config = dict(
    num_hidden_layers=15,
    hidden_size=192,
    num_attention_heads=3,
    num_key_value_heads=3,
    head_dim=64,
    intermediate_size=640,
    vocab_size=2048,
    hidden_act='gelu',
    norm='rmsnorm',
    norm_place='pre',
    norm_eps=1e-05,
    positions='rope',
    rope_theta=4950.0,
    rope_fraction=1.0,
    qk_norm=False,
    attn_scale=0.125,
    bias='all',
    tie_word_embeddings=True,
    parallel_block=True,
    init='uniform',
    init_std_qkv=0.0266,
    init_std_o=0.00486,
    init_std_up=0.0266,
    init_std_down=0.00266,
    optimizer='ademamix',
    learning_rate=0.000407,
    beta1=0.9,
    weight_decay=0.47,
    lr_head=0.00678,
    warmup_steps=511,
    schedule='wsd',
    decay_fraction=0.76,
    decay_shape='linear',
    final_lr_fraction=0.05,
    batch_tokens=[8192, 16384, 32768],
    max_seq_len=512,
    doc_mask=True,
    z_loss=0.0001,
    train_tokens=115900000,
    max_steps=6969,
    dataset='wikipedia_en',
)
MLP neurons of a small language model. Each row is named by its layer, matrix (up: input weights) and neuron, and shows model dimensions 32-159. Each number is 128 + 24 x the weight over its row's rms, rounded and kept within 0 to 255.
Before each neuron's rows, "fires after" lists the tokens most often just before its 100 highest values on Wikipedia text that the model never trained on.

fires after: " F", " f", " re", " Tr", " Un", " T"
L3.up618 [147 213 157 144 157 123 117 164 113 122 116 133 128 143  52 155  79 152 121  99  80 122  60 147 158 113 109 134 115 127  92 128 162 103 104 164 154 126 136 146 122  99  98 100  95 114 128  92 153 157 133 156 138  74  99 145 111 128 145 110 175 117 167 130 113 112 135 121 125 129 117 132 156 128 147 153 116 172 131 134 136 113 125 152 120 118 121 162 141 101 105 125 102 119 107  83 149 125 121  90  99 130 133 123 105 153 115 176 122 126 125  94 139 125 144 119 141 143 123 113 127 102 107 106 150 131 198 168]

fires after: " w", " M", " m", "w", " W"
L3.up433 [106 136 171 105 116 158 115 101 154 147 129 120 135 124 153 137 128 126  74 161  91 119  94 141 126  78 128 116  94 136 139 146 147 136 130 129 131 123 119 139 126 133 115 129 110 147 108 163 100 112 103 135 136 137 102 127 115 125 126  85 146 107 157 113  95  87 127 121 126  65 126 159 109 204 132 114 137 135 151 138 126  96 201  98 129 171 123 125 127 149  88 110 138 141 112  64 118 146 144  70 101 174 130 139  99 190 118 108 130  98 149 156 139 156 112 135 116 124 112 142  66 114 117 188 122 177 143 152]

fires after: " L", "il", "el", " Re"
L10.up388 [ 54 159 118 120 147 108 128 133 139 167 157 144 161 132 131 146 134 137 128 133 109 102 138 122 110 132 110 161 111 117 125 144 131 106 141 154 124 105 139 131 173 130 139 110  89 130 137  95 160 101 111 142 109 130 163 156 128 180 156 139 100 107  89 150 126 174 175 153 128 142 131  82 117 143 139  86 162 140 138 100 115 132 134 145 150 177 122 152 158 127 153 121  90 132 130 127  94 150  98  98 118 116 133 121  94 133  98 137 126 125 105 137 126 120 134 194 134 134 116  96 120 125  90 129 154 141 103 122]

fires after: " t", " start", " return", " th", "t", " s"
L5.up167 [130 144 124 142 135  97 159 136 119  95 112 116 145 174 122 161 105 113 137 153 152 120 117 131 123 153 134 167 137  96 155 151 155 150 133 156 166 154 166 114 171 145  95 122 115  74 139 121 105 150 158 135 136  84 152 114 127 158 151 111 170 152 113 144 125 114 119 107  83 142 130 114 146 109 123 114 123 121 109 132 124 146 125  97 121 118 142 113 141  81 107 110 111 122 155 153 117 146 106 110 110 135 166 116 123 112  79 120 104 140  89  74 155  83 126 126 139 148 105  82 132 129  88 129 114 128 192 138]

fires after: " M", " F", " D", " s", "r", " S"
L5.up252 [117  95  91 143 142 102  96 173 117 151 170 144 113 135 145 125 111 127 128 153 119 115 144 133 117 167 115 121 113 145 116 138 135 141 141 148 158 165 133 106 144 167 104 143 122 148 163 120 124  85 116 128 101  98 132 116  87 139 117 175 121  96 112 119 124  63 161 103 177 138 150 123 111 132 158 145 104 130 118  81  85 100 124 109 113 117 160 142 141  70 126  97 149 149 157 118 120 113 123 150 139 165 128 108  81 121  98  99 113 136 130 107 124 140 183 144 143 127 114 131 115 159 119 154 130 132 124 117]

fires after: "x", " W", " Q", "m", " M"
L6.up359 [103 133 157 112 141 145 139 135 134 145 127 118  94  66 127 191 151 158 152 133 113 110  57 109 145  76 142 102  84 185 140 136 134 101  99 148 176 129 158 158 139 138 100 106 115 124 106  90  84 161 129 114 140 119 127 133 109 162 155 101 101 146 123 137  85 130 131 101 127 117 145 115 126 136 118 145 124 113 133 107 150 151 103 135 148 152 141 117 174 128 116 135  98 174 101  96 126 140  95 102 142 131 104 148  84 145 168 133 123 129 118 100 149 119 151 138  94 116 134 115 111 129 130 105 171 138 152 161]

fires after: "A", " m", " the", " M", "ac", " An"
L6.up105 [121 102 150 109 117 125 107 135 176 152 117  88 150 135 133 161 148 137 103 129  85 122 130 148 175  59  88 104  65  92 124 126 145 149 138 137 149 130 131 123 138 154 115 131 117 137 125 108 168 117 133 129 137 136 132 151 158 123 101 137 145 140 136 127 113 157 148 135 142 112 137 147 127 143 150 141 139  97 110 137  95 125 150 118 173 158 137 112 173 136 132 138 132 152 145  77 168 112 146 181 117 162  92 146 118 145 146 116 104 105 127 127 163 136 161 165  93 146 138 158  91 149 103 129 141 186 127 130]

fires after: " he", " t", " He", "E", " O", " T"
L5.up311 [113  87 126 163 115 121 111 138 110 112 105 102 113 158  93 153  87 130 134 126 131  53  99 112 122 122 104  87  83 128 126 129 100 174 131 154 155 151 126  91 153 138 106 140  95 105 122 160 111 142 168 130 153  61 153 155  99 143 116 106 123 140  90 115 124  94 166  97 136 141 126 122 138 139 129 100 128 143  81 161  86 111 110 136 151 155 163 116 144 103  99 129 117 158  94 141 159 130  95 138  86 148 123 142 125 101  96 110 152 135 111 130 123 131 105 168 179 131 128  99 136 108 107 111  98 113 120 165]

fires after: " M", " \"", "M", " did", " m"
L3.up161 [ 80 127 129 144 157 104 169 143 110 192 138 108 125 119 118 167 129 122 159 143  79  73 103 153 171  94 123  81 133 131 136 167 144 161 130 132 135 178 179 161 121 136  95 132 128 119 122 130 144 139 112 143 165  95 129 141 116 135 102 121 106 123 155  97 130 152 130  76 116 109 138 168 136 144 150 116 166 143 112 137 138 137 141 142 140 172 157 132 100 122  86 117  89 127 118 124 149 119 117  70  80 132 138 110 123 149 162 125 136 124 110 170 130 123  76 179 162 141 124 102 134 124 112 149 135 134 146 184]

fires after: "-", " re", "f", " Con", "v", "E"
L3.up639 [135 137 128 104 106  88 129 138 136 100 110 150 125 132 106 136 105 124 118 111 132 108 151 116 175 136  88 127 115 119 139 143 145 124  84 125 102 124 186 142 131 152 121 170 124 158 152 112 154 102 120 119  90 126 110 158  92 126  96 120 112 114 140 138 118 100 132 118 138 139 143 122 118 122 138 133 157  98 122 138 146 110 148 127 142 144 135 129 140 108  80  67 120 150 100 139 105 120 142  83 107 159 142 111 141 159 124 129  69 110 163 124 140 102 118  82 126 108 148 104 135 108 136 120 142  98 199 104]

fires after: " R", "l", "he", "R", " p", "g"
L9.up593 [122 134 131 184  81 109 116 121 175 125 117 128 108 122  96  94 116 110 131 140 143 126 131  82 116 126 112 162 152 107 141  99 131 124 159 143 146  92 137  55 131 136 158 158 107 120 125 161 124 127 143 141 150 105 122 118 124 137 137 157  69 125 142 132 120  98 144 114 115 123 159 126 111 107  83 113 141 146 101  96  99 127 111 130 150 140 143 134 160 135 131 149 148 149 131 123 173 112  95 175 149 157 126 147 146 121  82  88 113 141 140 133 157 151 130 119 131 121 129 124 101 172 140  90 113 104 172 168]

fires after: "t", " T", " t", "ev", "er", "v"
L5.up319 [113 118 140 169  88 103 136 124 161 103 121 118  62 156 145 108  84 124 123  79 163  91  96 155 159 114 123 131 125  98 126 132 130 110 128 184 162 167 177 117 145 151 125 140 109  78 139 138 118 130 147 129 105  54 111 149  86 144  83 116 179 116 157 124 143 120 108  62 121 156 139 133 140 129 111 127 119  97  92 145  85 112  78 101 159 158 142 156 150 128 117 105  99 149 132 158 170 145 108  94 119 127 125 101 143 174 106 118 125 109 105 114 106 126  82 135 145 130 138 128 124 117 162 122  94 122 141 143]

fires after: "A", " A", " I", " An", "|"
L3.up39 [132 117 148 136  80 104 105 166 140 139 127 140 105 143 114 186 135 134 153 139 118 137 114 113 127 124 108 119 121  92  95 129 144 124 132 157 138 109 138 120 154 134 116 138 128 147 128 124  75 105 127 164 132 107 133 174 135 135  98 140 152 127 111 140 135  59 116  98 140 102 133  97 140 152 152  81 130 148 119 169 150 137 119 138 165 139 158 119 116 138  88 124 104 123 162 124 161 126  87 146 101 169 140 146 149 131 123 111 125 110 160 170 130 137 135 184 161 109 144 114 107 114 165 114 108  97 150 105]

fires after: "ri", " tri", " dis", "enn"
L6.up456 [113 137  80 136 174 136 107 127 137 118 123  96 113 151  89 115 143 140 106 129 118 178 116 142  96 155  93 125  94 111 167 162 191 155 135 130 115 128 123 131 136 142 120 155 121 104 158  76 171 118 152 132 138  67 133 127 120 154 120 136 116 128 142 110 116 130 170 118  97 164 156 116 119 176 155 108 131 138 167 154  87 111 140 141 111 127 136 157 159 139 130 134 131 129 139 129 137 114 116 112 101 122 166 125  94  69  92 140 115 109 150 113 121 123 135 144 129 140 162 106  79 112 139 100  93 122  96 147]

fires after: " H", " S", " W", " F", " G"
L3.up517 [129 143  91 133 149 150 117 125 144 185 120 173  69  83 106 107 133 174 127 147 145 136 148 117 117 126 116 150 137 147 158 102 121 142 123 147 155 141 173  82 102 126 137 113 105 164 176 121  98 105 107 167 158 148 156 126  99 149 132  94 113 116 119 154 114 105 112  98 134 166 143 113 152 197 148 164 114 121 117 120 133  98 120 155 145  95 144 134 116 125 122 145 133 177 185 130  93 120 111 131 123 176  95 133  87 135 130 137 139 137 173  99 135 137 155 139 142 112  99 176 130 138 164 177 130 139  90 139]

fires after: " D", "r", " Sch", "d", " S", " d"
L5.up123 [ 91 169 139 101 144 123 123 137 124 131 148 151 127 149 154 161 178 128 101 138 139 118 126 117 128 126 147 126 117 147 167 109 123 147 177 177 160 135 125 118 151 156 127 127 108 143 170  89 152 171 157 180 143 131 138 129  98 151 119 166 149 135 115 128 118  90 157 107 137 110 186 108 127 141 134 125 103 102 121  97 133 105 155 119 139 117 148 124 144  54 114 140 146 127 122 128 140 162 146 100 111 127 102 141  78 112 126 141 101  96  71 125 156 144 150  97 126 129 121 133 124  98  96 164 112 125 142 123]

fires after: "ri", "and", " tri", "ou", " Euro"
L5.up84 [137 161  97 133 121 147 120 155 188 132 115 111 119 107 101 109 118 136  92 127 129 173 143 129 109 154  77 127 128 131 128 117 200 176 137 151 114 173 173 141 136  83 147 163 115 151 158 121 138 144 157 125 141 100 115 157 114 138 135 153 136  81 137 162 130 162 129 137  85 163 142 122 110 151 154  99 155 123 106 137 132 105 133 151 129 120 157 158 146  91 115 114 109 134 172 151 127 111 145 125  72 137 137 100 137  98  92 154 135 154 163 141 142 122 150 125 152 177 167 118 125 118 101  82 132 156 128 142]

fires after: " L", "l", "il", "om", "ov"
L8.up150 [100 106 146 103 134 119 127 134 136 188 150 165 156 115 154 104 106 132 104 142 168 112 119  79 149 112 135 140 132 152 139 158 137  98 159 141 172 111 165 154 162 103 191  97  81 115 113 135 162  95 135 122 116  97 117 171 132 185 113 118 140 163 108 122  97 150 147 130 168 168 150 125 134 128 100 132 119 108 125 110 165 124 124 112 106 188 126  89 161 121 125 153  98 147 151 154 118 152 107 131 104 148 174 166 116 139 169 105 111 120 147 132 101 147 125 119 121 147  85 150 119 123 119 141 152 118  97 128]

fires after: "f", " f", " F", " P", " v"
L4.up190 [ 94 165 103 139 177 128 138 131 102 152 113 165  98 155  96 148 153 143  59 171 111 141 136 167 135 156 100 113 112 187 156 136 133 140 127 157 155 161 131 140 137 114  85 140 124 117 146 130 125  98 163 152 154 127 127 137 109 131 152 119 128  91 128 130 116 137 151 106 162 107 126 115 133 121 163 136 133 112 137 148 157 136 125 147 127 180 134 127 104 131 127 115 111 152 103 194 134 147 133 145 115 153 183 130 115 165 130 115 117 167  97 117 165 140  98  82 135 127 115  95 134 148 175 124 156  97 173 146]

fires after: " J", " L", " An", "C", "A", " The"
L4.up220 [163  99 140 149 106  79  88 135 141 108 141 148 105 127 121 130 109 112 127 136 137 123 134  72  87 136 106 107 152  87 102  97 136 140 152 177 146 113 148 114 123 150 115 133 109 142 156 127  98 121 128 194 101 154 127 129 122 161  92 145 110 103 139 144 122  74 132 145 125 122 133 123 112 109 115 123 116 105 129 132 100 147 132  98 152 159 122 137 117 134 138 173 140 149 129  69 102 145  75 141 139 120  87 107 140 171 131  64 108 129 131 107 103 141 152 154 142 107 136 111  78 134 113 169 126 134 155  97]

fires after: " New", " F", "f", " def", "our", "ference"
L5.up387 [146 144 152 143 164  90 112 161 138 100  97 117 136 170 130 136  99 129 113  84 139 167 146 122 141 123 122 104  97 144  98 126 123  88  98 165  92 165 119 103 122 111 101 144  88 163 131 111  97 137  84 113 119 145 151 158  90 113 128 131 131 128 161 173  92 126 108 142 143 136 156  97 130 117 121  97 106 124 141  89 137 112 110 145  94 117 150 160 140  85 136 111 109 165 116  70 128 148 121  85 135 126 160 112 122 195  92 115 105 107 136  85 132 107 121 148 155 107 125 127 124 143 101 113 187 127 172 129]

fires after: " re", " f", "f", " F", "D", " Re"
L4.up422 [131 162 129 129 120 108 108 144 138 132  91 130 139 117 125 138 163 118 128 106  81 142 117 114 184 121 111  84 112 161 105 130 101 113  99 180 132 144 150 143 174 120  99 156 121 138 135 114 146 134  86 132 126  73 119 144 101 131 157 112 109 124 157 134 116 139 163 141 122 102 129 106 141 125 154 165 109 127 115 107 161 104 106 164 117  83 150 132 103 140 147  73 152 134 121 186 108 150 114  92 105 145 159 107 152 155 126 173 124 141 106 123 126 148 135  96 132 115 143  98 104 112  76 110 145 117 197 101]